config.yaml
n_layer: 17
init_std_o: 0.0
warmup_steps: 231
dataset: "wikipedia_en"
MLP neurons of a small language model. Each row is named by its layer, matrix (gate and up: input weights) and neuron, and shows model dimensions 224-479. Each number is 128 + 24 x the weight over its row's rms, rounded and kept within 0 to 255. Numbers have three digits each. A neuron's up and down rows have the sign that makes its largest values positive.
After each neuron's rows, "fires on" lists the tokens most often at its 100 highest values on Wikipedia text that the model never trained on.

L10.gate899:144135113119117104120135154132150150142120149129135148132158135114107180124140120140100147104119146100096109091104177174114114137174147151153182126143081097104147110165185091147094102129150123093107104141121157089114123115158142105149181153085171087162141126095157164154102160118109166116084106119131097172113162165140134148148131125144132107126091123133134109162205126082153148105136168107131140118112127104137108159134140142141148153131141164136150144165158144103129113152136107109093138122091116125140103118106115162121128094094166119102105096106093074163138112096151110120153170100120159097183106117108158131127147119136167145123144100092167149101114148108115125115129113153102147121161081130122148127113103149110081151145154132133141147119133160130166141119115118
L10.up899:108106117108145095144116143117078127122056117140090090096161155081144144132137135125138142132101085157077111158118168131083082167145145121139159110170089134089121118152130113129157142145150147126143140127110173166142112110151155128105123151159157115118103121111117150148114123117115148146100163142139138137122114093108072123098149140150134126099068133117151154086123107142135154115133156164125122137139122134165134143101117131128117164093133119131135074153115121135122078112110114107111113067134124095120130088141124120110116120129111148157151163117125086128117138099117105118144142136106152099175127088126108154108127083080123145123148108108170169124098179107147138104106135147125129117126118134079107141136180125122114153117150137137127130131105111131144114150094141
fires on: " the", " their", "'s", " its"

L7.gate95:140091129127115154121126117130143131119108164136105137093110106117115169118135104112162114141135143120122158146117168150137155138153158170099160124100102120147176100138190116127132164101124166156121160135145121107120135109126124140124131153158192138116164180170129106149119125120113102126091127133122135131141095078153117136142169153125142111107098126129173123184198100123146127138142105146144134117154160138159100155120117158116114148152151088137136101148166127115176152157165148160147142147096151093165137126114132137122113129152133044111178122111133102105132129135116141114138140173134126058145115133078104151142118138163111106148156165175155144122098142126125126135095153116105130182119124123091134166161101127099141155145158133118108105113084136118146123101137138
L7.up95:135125145129068134160117112160126148112124149102123171133128134135168145145132130128095112077116105096083153154130187131142129146125127172124151160134134096151137123132150175136095186125150100139153173119110139154136088094139147147168163081166137125145156080152136200127119156148105127129139110129092117132102113120154143089121138104107182137132131093129136096154153149098107166085089105138149140157123099126143148079160126167121122126105119121140111108158134128116102115144120120110127108160153103096149146167106101139152167082126129134128145136117120116113131108152147146132107147151113152113147151123136098128089103139137141131126119137148154134071141170140107115130148154155130161122133088132143141143086140174142126116118134146109094100120154129099152132127128129
fires on: " also", " career", " (", "c", " now", " may"

L7.gate551:118118106135131115106143134164164144119149156135097110163110102172140129162153124104116131143135150130125123152129130140168128067135153150101163157126139098126094102131145115102104166112106113160144105105140160117098064118140099091135152175125135146115151137096132181136129178154128146096116121136110085129104174110117133119098082062148141134112157163153147114127128117131138171146136165152162155124151111118104123148098131125139127133133108144066144117174132142138145099159138149139136132142130158109117161119170120117158149120163149075170149116099135110118130167121094126101155116137153172136133168119122128079122141102126118091162126135148109111140148136125152170123146083139128133069152109127110063106120129156153092123102106125120180155085124097154133110114103151
L7.up551:115135124137067150136158149165127121127144138070136110139126119122151135118193147121131067146123078164092106144128135119088135131138136090148133134132109120133163148146142132134111145118152121172133103133128172181118154143137128108129117120115096101109115131128109172121141098086157070122130123140139111151104129135101138104206109151133109143123137146135116153111130079161095086155124130132108187155106114109140157079113089153154107105133087111171154126188141140113087151093134135093158136106141077141113125152128121144146126125145141091114100105116111158165137159130129111117090151126135134184151123113134134150117136124149141127077152126114147138168128120128129117123146145168123139102128172123133115139092135139144160127106130120145100106169135105098171125155142127
fires on: ":", ".", ",", "th", "9", " as"

L13.gate467:124168102135141153144169112149121147089181151134132166125113142145096163113163115123071129145063133145100135103172169100122142142139143143121147104080135128128110128176156118113166136111102155137127107147122136156154131111118136127138129181117123095123147160129144106139109176147127117129130095106100090126154116143137103153109154128127150088115120141140148104155165111121146168115150095144123094071159114134147137141138117143105102169140150100056119121123174118154161141136128142113112113132135137132128136108120144074133147068181175096115128148131147072163128137099136138145158129152121130100130104134104117146105132170139136117137123140101112125116173122097149172147097122135090159147106107115136087141140155165137108136133165130090148111120123143161138111138140137
L13.up467:094155109142132107142125131136123135115148120174140141106160105192105134131092125137148154109082102120142115132121068158092118109147167167162199153147130126117115141064124163117170161134106161093142135153117131131095086141146128113082157146115153125145120100104110159106086135148133105102125139076120104094142148124141171161133160125127151106146142148131112105130102150178118161114118101118138149128130081118095107114162105125123108118102149141137103152133117098114114134127134170082115131156135096157118137082133120148161100171086111138136094165074128128122156113113128110164146099099133107134120158154158096149084108141117144119134134085147091109141094165153092138120101105145158138114110156160143165121100123108108133118084176093092098138124084137119127130150116103
fires on: " and", " also", " currently", " or", " now"

L14.gate758:153100093150115100141176122146122129124110162143163147098098152110144117071130148135141140133154162104100103109109142167190133125134166123112150144108074084128140123094125124096151142103131150138126147117167187149124142117163140119127118129175164147103158136108141121109164166128100117080143116169122146097124198142144097113146125121156137130117149135144153120095138108117130153152120117127168109138132099099115128135117100140129109110125164168138109128139137109177117161127081140177111138119096142131119143141178118143128126118151124155088127120134146107129116146142111104085123118157169124141119160140143128165144115138159110135131089142107133125117148157117116113131089072106119135086115101107162126102120146184146134146114126104107149115129103100132140133120129167
L14.up758:117177097159079118080126125164155121123155171071107114151101085155125130164111123169138145153110129082128100118105136151136119128121143163153109125122116149134103127171142102087115118143132131155109124130156172122128098147109121112123110142140140126164130172163132146101132180075142141171141117083116111112179143145088131075118124093127177106122149092108101114126145115155130108125099145114086127143110136117154175153139126145129119140106135124133141120130146138144124133138092135083101127113132135153119109176120116121093092118172129158149156136089148170095163134078168116141143123150157112112137133139111142148180093156096095136165131115168174111141129088134127149108112155199131135117063168107117102141127170164109149135109081112149107139115158119099128136140126138
fires on: "0", "-", "9", " "

L7.gate71:121141147140120165117122133150101149139102138129093116081149113148122092109132149101145191132120102116086114112155146142103138129074130115172132170086107114149113124119105106086141136113104109125131146112101101192121155117123143095099122133167159128146123092148120098112145150128149124131148120103104125143064053119142141088105113098124131127124094103122125112098115154123128135151156087090120137128152098107113089106144155136109148148134118148104111140118150090117113114120128147123139088123148136150111121107164133129149169166118120113096138130133150155147101136149077098137120131141122105109166134127130141133101139112135129080107117121139134124139122126141112155144093149116167133134128146147134116134088139145107122128082122106120130131161122121153134106129163133
L7.up71:132153143125159125118141119116126126120158128137152166121144139104141118145129094130108130134086132135165136180094095124107168126147119133066144093150105113072106124109139159168118122110128131131162100117123153138117132123119130150117154168083171176099118168096141179109111169158140108103113142144152141113101115137131125136123161124107147164130171162130118135168103130166125147111132127175125134139145181113106091145065139120131082166106107057121142123120099118104089123156137147135118134078111136116130117128126123141095133147161149125165153098155125134092139133172142145137173097127143117128082131125129150155151155190152131169145139114127156139104120126135109089130185112089115138158107105125123199111119108134124131176133139123137093108106134111079127169093119172
fires on: " has", " have", " can", " saw", " had", " found"

L9.gate6:142059135135121087112124079097153092132089159104132124142159155138140129139127098131149130132157169129136126170129087086133157139068151153106129100129123122117139178137166137139146109100137141114110127131133173190142152112135135120136126156137178104138133167159105163136160144172114098110089092087092128123156100105143134139089118102148152157130114154142130127122113086131160123116150166131139132093145111128114147144125109150135172141113094158138133132142119100095164176127134117129120157124085190107159109125132112152113176116118135120128138128113116122107157079126114156120094079133147153153116136129137107134143126111113142105145152136150132111112126155126096184125090142106134149125097139153106135095125118170075145086111141159099099147092093129142115128113131116
L9.up6:122130127123114129117134103157144134129116113175163160087142168130076126103180138094110145103145127082181162127113092158146106138086107103109137088093167101131142141108126142130154144148108116121173170108080176147115133148147145164157135137109129094131119162132102082102177090165134113141091118111080113144148073154165146141109132119105123120172155106132113128106129152162122144105153178187155113144140124141112128117086130124111119111150108117144155099131062106113090090125164119128123170124094152134130101110090124149123123123185150120174130130134093091144132113148135151143126117135137142141112109113137110128143109137103140110122133124140123163107135110115150086104127141108110143139102117171147148118168127157106080121129164175105124114120169116151126096133130123
fires on: " (", " was", " is", ":", " since", ","

L14.gate555:130153124120112079126146121131116134180124143114146126136094138115145153168114106173138113141096137094137140141122104127072154106151140177142117105145087127157116107127150144130105103106185127099140148141156166125149123130132143154123103136137178111106168092128132159068145151106143084107166105168127118173118156130096108156131096164129147141165137113148103081155084135126126133129131096119130104148089138114151151092135143092145098169077143121128149135152070158131120093088123138113145107107110076109100121154091102112125134130133124136097122125109110134145161128143138122137133116108146111180088147142143130194170122144130112112113118115120099137162138122145133140090119160077121133127105118131153104139080108139127169148160125167127114152128125147101139152158162139
L14.up555:162126135118145146130147157110143126096090091171171162113103161069108083079113146136107105107112134070103143148167118092101119159146178118158129146186134088108092116128138130146154104118118067132161152140153160148152130137123148084133145095150098124158124071136146166120121108122128124159129101118117145123117151134128138117143148100153142141136183161116141133154131169149130134144141118129129109095149163167163062134152131166167132130132129139158136107151117128110130139105136156089132111106106137100133141114158142084104113134171145125123159119136127150178124118114077170124129079131119128147119101096126102134128109154100134154153098119144142156146145089132134084161121126086162139137126106141102123126098187137180122137137115162087142157136193122105158134121136159
fires on: " ", " (", " ["

L11.gate104:099152108113115090107146124108124127132143116119160133154114147129174154159106120107105120163124105149122117123147141082110107091161143157146171115122115103163121129113153153144130108135142082105091140136127118142138131127107130131149126136177172081135146112114081137115153098114110094093123127170156095176160148094090124117139145159117158172098114090135115126126117116124103173115167138138127114105143106120108130099125090178120149121095132129134128130127096123164135104101158137130146111145099153142096093100116068128164100107122113142128100116082116130162128111118128100130128116106152130168118123118144109138120167122139095110108112120083085103188076137112123148115121192094116140081132147133152126142137145150156140123150122133126130137155147134101151171149200128
L11.up104:125124133125128159165132142114136131150115104102123144115116131117147125105108166100178088133138119102144132140174105117137101145139149125144128154101125111099125149115156105131122092152075110145140174110152129126101116135136149132162141084154108124093128125114160101128146133148129141116158148121163181144115093163107120130137145140101117116113157147124121075130105124114146152160149113117113153112143165143128146102134080098117125170121159143134156098121100165127159124133100141146162101135126147146148132088137167098156123131168110175073132114113154141145121123130133145167107086134074108115126087144152136120130089138093089109115109111151085130183134118126148127119121140076118158177121134160146118137150086094135155110122154106119127159128147097133131142167170129
fires on: "\n", " (", ")\n", "\"\n", " |\n"

L11.gate409:166140120179135153083116154152099124147104106095124106127107081109127125115134124131138103116116131120161152158138146153123113094118090127142161155101121090128122094094181149133104118142139174124123144141102140085084132142135134113113186113132156133149164124114090135138139111133140110079129110126080114166136138089136125148154168113127151123135151114134148123125089100114142166135201145144126118144149125123100112126177144135098164144143140100116163126146151121135147089129124126107126126159098109132127133145097116148125160147139100116111130155092117090124111151145137142123147131129171175122128124136135103120108196163105163107127142144147128158143105090146146179102122133132149153131127144124120134150160097098147133112141155095122182104104140077088139096117149077
L11.up409:148093102148154133129130119118118082126132082066139084161107106086130098132149137152102135132114080085138124136117121103075137141116085117151107156121159102123132128101117130189124115148176155093095120088138107137138114150117106153106118107131142135162093108170085135125140138116141130120125128103102124124151149052149153201106111150160180117124137088136119118142065134106147122127156126100122149159109104113116147143152104129148148163158118117131110157136167119166147116128159130109127079120103126183108101167094135121142149125077123166085162174140096107100153104164084118137119090084151114148135118124149118115097121139140114144131129140149121103125128096088149126107127160177140121089148147098162099122098119126129132164156145112096110092129097115085146131090131086
fires on: "–", " –", " to", "born", "-"

L9.gate794:112115130123107111093132151100111113134110137121157114093134167178119110105119123131130140135151152130094118137145131095110133071128172119143130094142107079108167160088114127134123101096144135146123149143126126113093146153161120116139158162127111123164128134131127129136147152129140115135095109099133115094138112174128138125141117107160153145140086150133108127084130157100147135126118101151134162116175168124075144139125136148157125178161141151115131134104139110112129162123175132188115097150101148131143099141164098100114140156148125098135152123118136140094107096095131131123104090135173141132092114146171123123120158109133108090157136095117095106142133086139097156162138157067109155124130165156116089124172180124109138092079113114126128146081097124156145126142161120
L9.up794:105098135165153169116097113136112171134145158139165150121114109125140124130114128182097193108109110114131140155117109155121110109163151103198194139126128119116131126112151157118104138147120135119143137151132106079102104120135126084130161146141161137155121128141124104109124115128148131135069112146128129116109107153123132137135130072069194126133189156135134118093146134149146160150113098135123128143157122093128110123134168156134100134098151097115140135126065068101129132117141133140112102183090128158119116105097132127163146155151126141128092154083122074126104114104117125138137130132123149151131145173116146114112146162069143092133154150138106127163110072150123145136112147089127160142083125147151133169165134138104087107107134152113096094082159127132139132163115092
fires on: ",", " and", ";", "\",", " ("

L10.gate150:142108107106132153088111157128128163165109112097127119142166144119138114138122142147172194134105119124077125120133108142100104136132137137180163090089095093140119133096158118092142141124115110139102120099124080138076126134137143132134151120156117128183166159157131122136119158141150118128111111123114109114100106141168160132110182099140140098107095134143123136159146125138121168120116174142133120117128075111147087109157161141105090163149135057152092144132095097166176141092138166157143147143132101175105132047122124159157135150126137139129171093094139113142146120173123104121143135124106121124105139131117147127101120171095151106153126122147155157139176111122124132116098132087161144129133120129109143120135137125162113154135144099125148075138154108075104183143160106
L10.up150:129145109102097133122168149136140131097110101162112102114131092118128110136118123113117125115169112161144096090139125153122156101110131128107126141084117123101120136108118133146161146145123124145119113157139123143134108063141117104131142085123117124149104127118142164157136157120117098138159146121121129120105144137096126092124107121144158174131064138136122138108113156142139156116158102145152103115222127145095120133077119089130116139118110137169152134123129088089070148119120109103130139120107171157138120117109120096104136139141109114156145104183102098084094127136157126088146103106115114126120111130101092130113138107120112139151136110149125125106110107090164096144145096128100094107152122114159102124139134101120114106119143096179109116133093123167124120145114143
fires on: " that", " had", " have", " which", " can", " has"

L13.gate273:119113114153115122125154137072120107135098173097118110153130141113135125083133114157160163100127116092090127154087124141155140164110128170081162147116153122128132100159119142100125152148144142122107098139108152143131142108118132091129104117145164088136146143124114140130115133161124109098082112145102078154101140124101136136123102123132138095134129149127163107118160151080185140118148128105140124121122150113189141144148119168134154185126132133105170143148105132124097144152132143162124168131131102101118125132149115128124115093134123105088108170075102125109162153113119127109115154120135136157163144150134083136147118090159189145105158090182127138125119140110105133133133113135133172103175133121117078105120111125151157120135147114135123145106099149119137142073137109
L13.up273:135154124145124128149117115147144114110102135130123102128075154133166152149125116145140119160135151144099107141166121126074146130190154144139120130160131129143137131141115110205095150104091124132123135115153132146110156091112138144132135107120147088120145128146155130170114094150104159119129111117157101135106136130137111145114126138149118131138117134123149135110127131126108147158138128138118097116145135165104110135121122087130097128066112070132140128144103123137177137167097132104129080133086131109168110089124150124136158129105162137128151195120096112131098123136084130121133115143137125152151115138144122095096132131133188147116142100072151144101107165122142153158134184103132111121131082146127095138114135086099138140098108161157143122116129116058112099097153138
fires on: " the", " of", " its", "'s"

L9.gate304:158073133145137137058127130152155148160123138125118128161114130156132122122137151143158145116116138090117098140142103141187120089119176130058139131125093112125138121128140137146121143121123167146114148140144147120091133151095128126127142138172128128143154147145112119073168130137083141102109117111105102091129117137154172129139117083129135145138083116138164162137115142126125131131133129150122174106131157102079121157120152120128117171134099137136143140133164163119093160123094102120127145159104142130152112141126138154174190126130153122098145130109148134128150130112119134107164112125099151116045140154096134134130141147135109078128137118125112115153132159137110161136174103082135178120120124162141105101145138157143124103155080133119165155087111128139157118120134119
L9.up304:107114134161141100114084133160170150161067153140159137099125135091157112149126146110143140136149127164106154119150153112154134109129109111141080096167141137105136108139152152135152142130093076151169116139140127147157151091151123135093170158145138150079132150091127094105111137120096121151128143102142124160120100150125098105100143123139129128103142099124096143070141111208083105143129086131105138133092137117152138101117144113120111122112101103118118114148130092116088154125112126131118117129095111136150169132129121114136160100149162116126135109121120112146135153118119117115093129149122123174126168132126101103168167134106143117162121113140151111152148135119129108113175158123136124152067121132146145151140138164068135106140137133154120148115136134117124093136131126
fires on: " (", "'s", ":"

L7.gate749:177112125141112101110153134124112121119116144088164132128162157145134140139131155095156110089147127165145099127128089126128150148104104108112130146082139138122158116123104145164125106165143135120149111140144125163109114092106094148105107125079141130135089118147141188125171133155172127130134135097100141131162093095132179103104128109187144138116123143136159148130117108124150093128137136139189124110206105146106146125103119129137103133133119102130114151168111091149072143121145156136163115143099153139146154151147126119130152105137097119122120115096115133129078233148096137146153142120155116090111130121135159165089135154135100185106156121176086115122070165136104106148110129094158150112117153072072115106138130130109174125143112129105093124180091077130107120140144084
L7.up749:111123118135169133158146110108122147131171163105128126128089150128135115157063122109105140129144166135154103102122129145139139173119114123124101096134142195127102134109081100149137110157134099152123134158128149139126142144118129128113097149099121136080094127131147147127105200096123126162193121152115111124153137118148134129080117149088121129132166138111120120135133155144112122115107112101129138128105151061133134132110097118187085114111105160145122141090150139155114145164127117106143122044102161100149134147186144158100111104118079119134141096167128133132186145139056045151096110140139099124124133113126114122132114114123114124179141137129155144111138101151136071119153137161146109113107134135162169124105091152125095085077127158111113129110123129117138132154099149
fires on: " ", "."

L10.gate622:172121148140159145061156116167114113118139150091114120162144165115150136117133116118152132118135131176130102170132107148149146146148118116109158126121098116084119101130117137174107117145128116116113126133149128129094192143117140129102142142112130131117176162133103117151200131127134136092125119113057159142103151164109168122088162152102117090117132104158118108142132103126144134126162158112157178112118140182163101112162126139115197117131139077092147116142112137150122102108125181089146140128139138113139133132105106140150170130091110116127141145093134171127112184170138160122149141132155118161142126126140117123108145172152124109131132085140081138096085145076056135103104131123110157140139120086105105079136147131149121122136127133128106108134151108110131132109115145
L10.up622:103154090117145091146103088146180115139144134190131155148129125123148079134163113129145153142119169105133117055137129138084171119117130101173139128149131158135150096130151101105112119101097132115092114103162108108166119141097103143105101110139192154131134080117076124133136149073108122159149110129122130107137120094131127146149121156109164152117126094139135152174159123118186160178121151086120097140123117107120067151094114117117113116138108116134153135137075140091113132140150089116113124106142106129121134111117140112143131157120120131126086155128146100154139118126096101110136137142150131173194136140132100146132149144147153117097123132137142127104174101124141102150109129143142101130096138122125116151111125134115147160164122107138130126134083143148168165091132140
fires on: "–", "2", " –", " In", "4", "5"

L11.gate1015:111150126137138132111124117154134140114132143157135144121098127132150147092165133151099133109109151082109130131129121165129139089156162119162144137136113095119177153115132131085123179130111103158129151115119106094112144066166126093163143133136103139140145143137135075122112131107142116085068111126110103161113159134163146126124133097147156177118115143150124092105114145107116154160140136114143141084131130118160107148156148146117102134149123122104157112146101146120162145128147132144147144194065133106170169151153085128125119143128133132100107093077090088155165171111097178082092109151134156143088120114141104152136159098116148120163111092100119108166129086110085110129102105134111163134134137130119117140158111137126093156066135130090115109132151128124141141135167116
L11.up1015:152130142126174157100091104136137125095103131149113116164149115113160125110101127151176154154108089104144141144122156111145082123166150129094133125138149141119156116146140179105129106139142123136137142120143138062113117144156122095110125139143120160127148063111122097142156110113148166150103101127117136093112152143151093126143138050082083106123092153138129135152129133118131108132152140161135091134105119133146213177145118122128176162125147130103141126127120128118144177116093108110111166125096138148119141094125131077108132142097116155130174140160158126099114144140135119130146096130138143148151095076169152146151127131068097082168121125080138134128149107117103140091142086151119119123105171105116110126145177131119109144120114145131166151124184176134112161129109136
fires on: " ", "0", " |", "1", " so", " years"

L10.gate116:179128113114132092106129105160175117110152143079101134122129150114140110134120126129154163116145159132114128155140139089104116134116147113093161152115125148131151132170105128148122150136141152135130118119091121151144114089087129126125171141128139111101147180157142122129196131176150111118134129081130159114135136096133148120142093128133090135094121112166145124095166114086148139138127157129184098119140146125100145112099155146147112120132120125177140138118173125127070122134133149138126131125118099114160128131126152117141123104115133130077117161099114168153107195150077097107144146126118117109118146092107121138143154145140114122102135064148136146110095143135108126130126145125145125179165111123049150149124121100132157141162115123101113063135115089131103177135120140
L10.up116:157158131159173120117138141149125157137109160138095143105127150128117108105146143155115140128144104083154100126150141177152052133155103123110119127153142133111123149150111124137136109144122137125113148145145139161123107123138115139138121127137132144112120179138145085123120127117164125139117134113156172124137121110128127121116135107143069117137141151128132126117094162149131089121184141130142100133093112160081121125143196131107141121122109136135121128146152105188159133126136111111126143099094143155109116123124102163148129129139151094109136127098070141086101145155156070114129141099148135095141125161104107143178154139151141119161162145095185158073079154145123139116175111099111085160120104119134144104168165169116122131150139143104112109104165161149091161144120087
fires on: ")", "–", ".", " "

L9.gate542:119112108128122118135123102181119097117102090098107095073107139146150102104108155087121118125151116096150106092097135152129155119133115094116111102134117117109173118103164109134160143118117121144125150128127131114095149158143106152164113111074104098133137140105119108186156101146137114155117130146118119098114055111121164101128093140117131119154140149116166113089112100133156101085138117154148096142159124167134115114131127123107128125137117104123127132138137122148110172105137140135138144126123115116126149144158130129135123134102134079105114123147104113070100146127111168133148095132153100124098113145136103120100164105143126158160108128113119089080130166151116119138145121096130142149116136155145116122157158161084143110151119130120148138183114125115082112149143116
L9.up542:134112132156150105116127103155088118126142118129102130134155132069126150125097123110118149115097128132160123139135122124114165158120101147093075171140137139142122146119124126154111115159146139102098104129126122148153095138126131103102149135087150080114107121136124134089089124151140141135153127129154145144111104120157143138059108099149112138133126169141117117115110133141110092148104116123109163148142111118125114156121122126166098109114128124149076151133151059135131142091133121137170096095112165100123092136131140137119118128097154135163122127152090145118120107132126051138116133099140112123176116086119133115144126137156102169113173148140167139078156140118158126114104120149142114132107102124131162098134083135080134141138140120128084091113140104111148159140062118
fires on: "1", "–", "9", " ", "8", "-"

L10.gate673:109116099146119134092155131147154119129178127122096119161119139115141157111102111121146150157156146153132077094148147141139138132113145153112093123142118101136146117115118179113109126106142120119154130110097120133093163114108143157091122115160122137105147113138157117110211127147139119099124107118101066125121133159142156115156177096119082075130112119178119127160177140145096141131142133135149142085144184107122125159157128186148155133126128126163159115136138133116122122123154127117127142144105147111158130121142122165120164097110183053109154144101097138112142168136108105085105139147089122100095121129124146093132172113131147090138133109149096132115142122124105183135157120122123197109128147136107122080156118138120113111091137130104112106088097126156117099154114165
L10.up673:130155111114100106142127145145103172155144145198137106137113136150155160165117123139102141122117166126110105158166118148112157123136145139157163136124120131093125125097151132118131108115074116130095116135141158113105167118108103092161149104137155143140111128095178143099101139121088112091147105127121140131109110156104087117145114093122144145155164132145137083088163105129170107071125113117165096146110130125170087128146141116132146118157150129132090121122095130128127155154103136108098113104129128159156108121158128164113099117085117151089150110078112138152158145098107134106127093133115112141146129167116170114105141123100193130141124115120165144124116092122082127133107132092118129206115105137107133135128127127148116146157138130148160124112136101110106145131114132
fires on: " (", "1", "6", "5", "8", "2"

L9.gate608:099092138100119128115147153130149161133114161153138144134124125152147134125157137108177140148107079136113119126133117144118156145112155141110180108066050110115114103144151157122135123076134128119120110159142132144127109084118126128154126144160140145153153107099158119142182155113124128101124127118083131116109151094092139143100180128149178137135106080139146094125144112108103165175138138079121131098172074133156071145128110143130165138145144138132083132127142163129106104113127107131099144164126156120143120094111133132151170082142133129084173112110131079179128135179106133138154123124114113104127194128124125158130113114092094089102129098150119140152120141100103128107103121118162168126133118111144112108126154112140111122102133114133096120136134093158103135154130116
L9.up608:141096126095163110139097081096132128134153114150123128116153144138172085109052125137113132126116137106139097127131137120126139136127148177123111101136133132150144118117109119181121129102134068149098127104122119168127138131179145144150125149141139112137110185166119114133145147130105122150089114130111095106143075138161159078123141103118117122111143123132106149128140126147139125101138121142147127140135133120096114153087091160160118093162103134134117118140104086139176191117163156140165091065140128133129122134155123162115166084142140105130147132126123133030150097140115080113144100146143124162128132118063147120146132167102148122128126106118144156100126102156128102157140136105148112149129113147137110101107121142089123130169126134124113094102107107056130136121100112
fires on: " was", " had", " is", " has", " (°", " came"

L14.gate666:156101132153086156110113139125165119137132112137111104136094114121149145137118121127167157147111138130130121124134136116120153131157143131142189161105130066127169168134153127176122127141116106126109140109093120162167147101107126125134130121140133101113184158144150110123158170123112118069102119161123108145139188145159129114127139184147145132121173109129169124108118110094071108122170127145156116142143133121121107127143112099154102106169100143144151128151121112116111124118123110134126109130139125143150166117123103196131141152139124126124114118133088139134137154110082108114096141144086116132125124153134135150156121140106148123154139127148089115179110143134117118138128169128142147098111114147073119142090114161150152125129120127138103123130097148169171096087097128
L14.up666:143156120161131130151153147107107143118074119108144087115157108098120110141111142154085123182114148078152151141147119116121116135122130091151137139103133109135117142125184148114134101135145111098116142133155179148184154163131153144148106129135124108103139156149122129063112126087117103183132132169066100130133131114088130119168152120144148109115161108128158129139132127164138075165124133143130134177125116148129176109139111094139122136122175133087144146123123127148105187096133143162130134125167150153121152139086133164088110115120102114125132121147152107146141165125116135167111127122141141123127148108099153136133068168097144150181122126124098129133119115167120102144113150135122143085125184161137131134100142138129154115116121136099135159111109113173198128092128123
fires on: "1", " ", "9", "8", "2"

L14.gate613:112129119115117174150152109132171115178128107102093095132110136136150104131107107084097102105146110138189106145111163144117088099177156128120091082108179089141127148105149142128116160132118118113147107113145119118150147104151162133119143157109129138160128134127144099109125138124114153101104106075113108125171134110144169099111140122124171148130131137162109124095174154165115120169108170145127133100132137118087154167160131165152120158107098062113129144128163134140153139164148156129115159141118106129157164127136103110159194113136170125105149108138107107135159163091162131098115151116109114151127114151144090125125168116125137090117115136139126116150155111154181135109150163110149139138134117112096128114143096103145050083120115062130156167091163109129126144168145141
L14.up613:147118121126143090108108132114117181122132125115166129102160103112116159152099136079101129131175139074134109137132127140135097126084167117194126119136126134108168128096147091109140108093157145144102120131166143120124147109149151084125141155087139188102152134121121119124103160146073162147131140106105136077170061090101114145144117121122132110125142106113117136145108111145117153134115126099103142120131125161076152121129151138117157115132168122126134120147114117137123122133150135132088117112122119115083116111104130153134161168104115132146153147127151102126160122125139172129107107130142124117127159179077143108147108128143100147139119151119131143072157123165126133126168132128112100126142113145112118129176116041144137149176133096099163144127168140123139132138141162
fires on: " ", "2", ".", "8", ":"

L14.gate640:158134090113123154077146129138151153138129135076074117110151091115145112139154114173129100111141122119160107166121155153133094139181148148114102152117146137147105149170161155113108132191131097123094144124148146147113135111132105169068120150125109116164144122144135097141137099098112155147146130146135099138152140109109162133128157087176156144157132079169161103126120137168110094153143135134179184124113097151092151132123145128105146104128123079163099143102155074177152127137150121125163119151126121138147129108126109148101158116146178096143157123138096137152120168131117135133143114113123131138108115109147103095109121102121171111163131116155178113131115113108175135135112096148133135103111121124113103113150146150135112116130135172119139100124161112154120135094149138
L14.up640:066083141168103148081106132139125134131150128126100146143156164166100124132112139143099108173147104169105127107139119117158100134114130130114088094082097140132137115131124131139162134109085143147109113148134146147130059141148165099135162178148157163157125176118118119130128124157111139139098125089111093113130141127182111130120144117104136121112127123121100116132109121122113165135096115183092108100178169082094085159145141139141123155141099094134137126110158105119171131145150110170185087124154113157113136107113123152119152169155149143169127165139106125144151084125097165120161120135139136121106134142141111122101116171178106106150109107100155122106147154124118154121074133078114104153117117128145082096153153135138110097127131126141151115126134141122120124124137135
fires on: " ", " (", " |", ":", "ic"

L13.gate397:120086126140089104102136093161110112148137151119136161123111121143140148123109114087105123120141156082147094127147147143131164153141162110108128145141125125116152127153168136160127149122153158130106154144124178161140149151103118148174106112109164112101127139111141151134155110133114081114114128115096088104089129169132165151088116143086080134177108132165110114135107126125141105155122056132128128084113131112146115127137116114127126109096121139116147138175147170121123109101097124111112151125159137101178143131144143166180188091104141128145160119136105132141147167132108162128105125141168150144095115086069132137148106109115094111127137108137126117144127127149156147110123121140118144125118134142108114150110157138167126137111124149102125080141093115121114093132119151
L13.up397:141148139159118117109094147149133136132129141112137120122092140140137088111143149155130122108083161105095143160118108117143125111111128116124134105131113119125157100133117099120093115147119112174153148135110159163148136091121152107095143159140123147142124102151122131124112124143149107148156160080160118144139191126137118040141120106133147125142135116117076136140159085181147094127136136136099148138114077138095092136103143128121147117136154148121125082159179124124082141178101109102081135097122113155150173123089122155087119161170184108097117150127142157140138103107099135147140169157127156147172117142152130174093151126119154100181056094093153141143091133150152110082144106125119109131094145129137109128117137098120090143161179151146140184124145094094148111105139180
fires on: " ", "2", " (", "6", "–"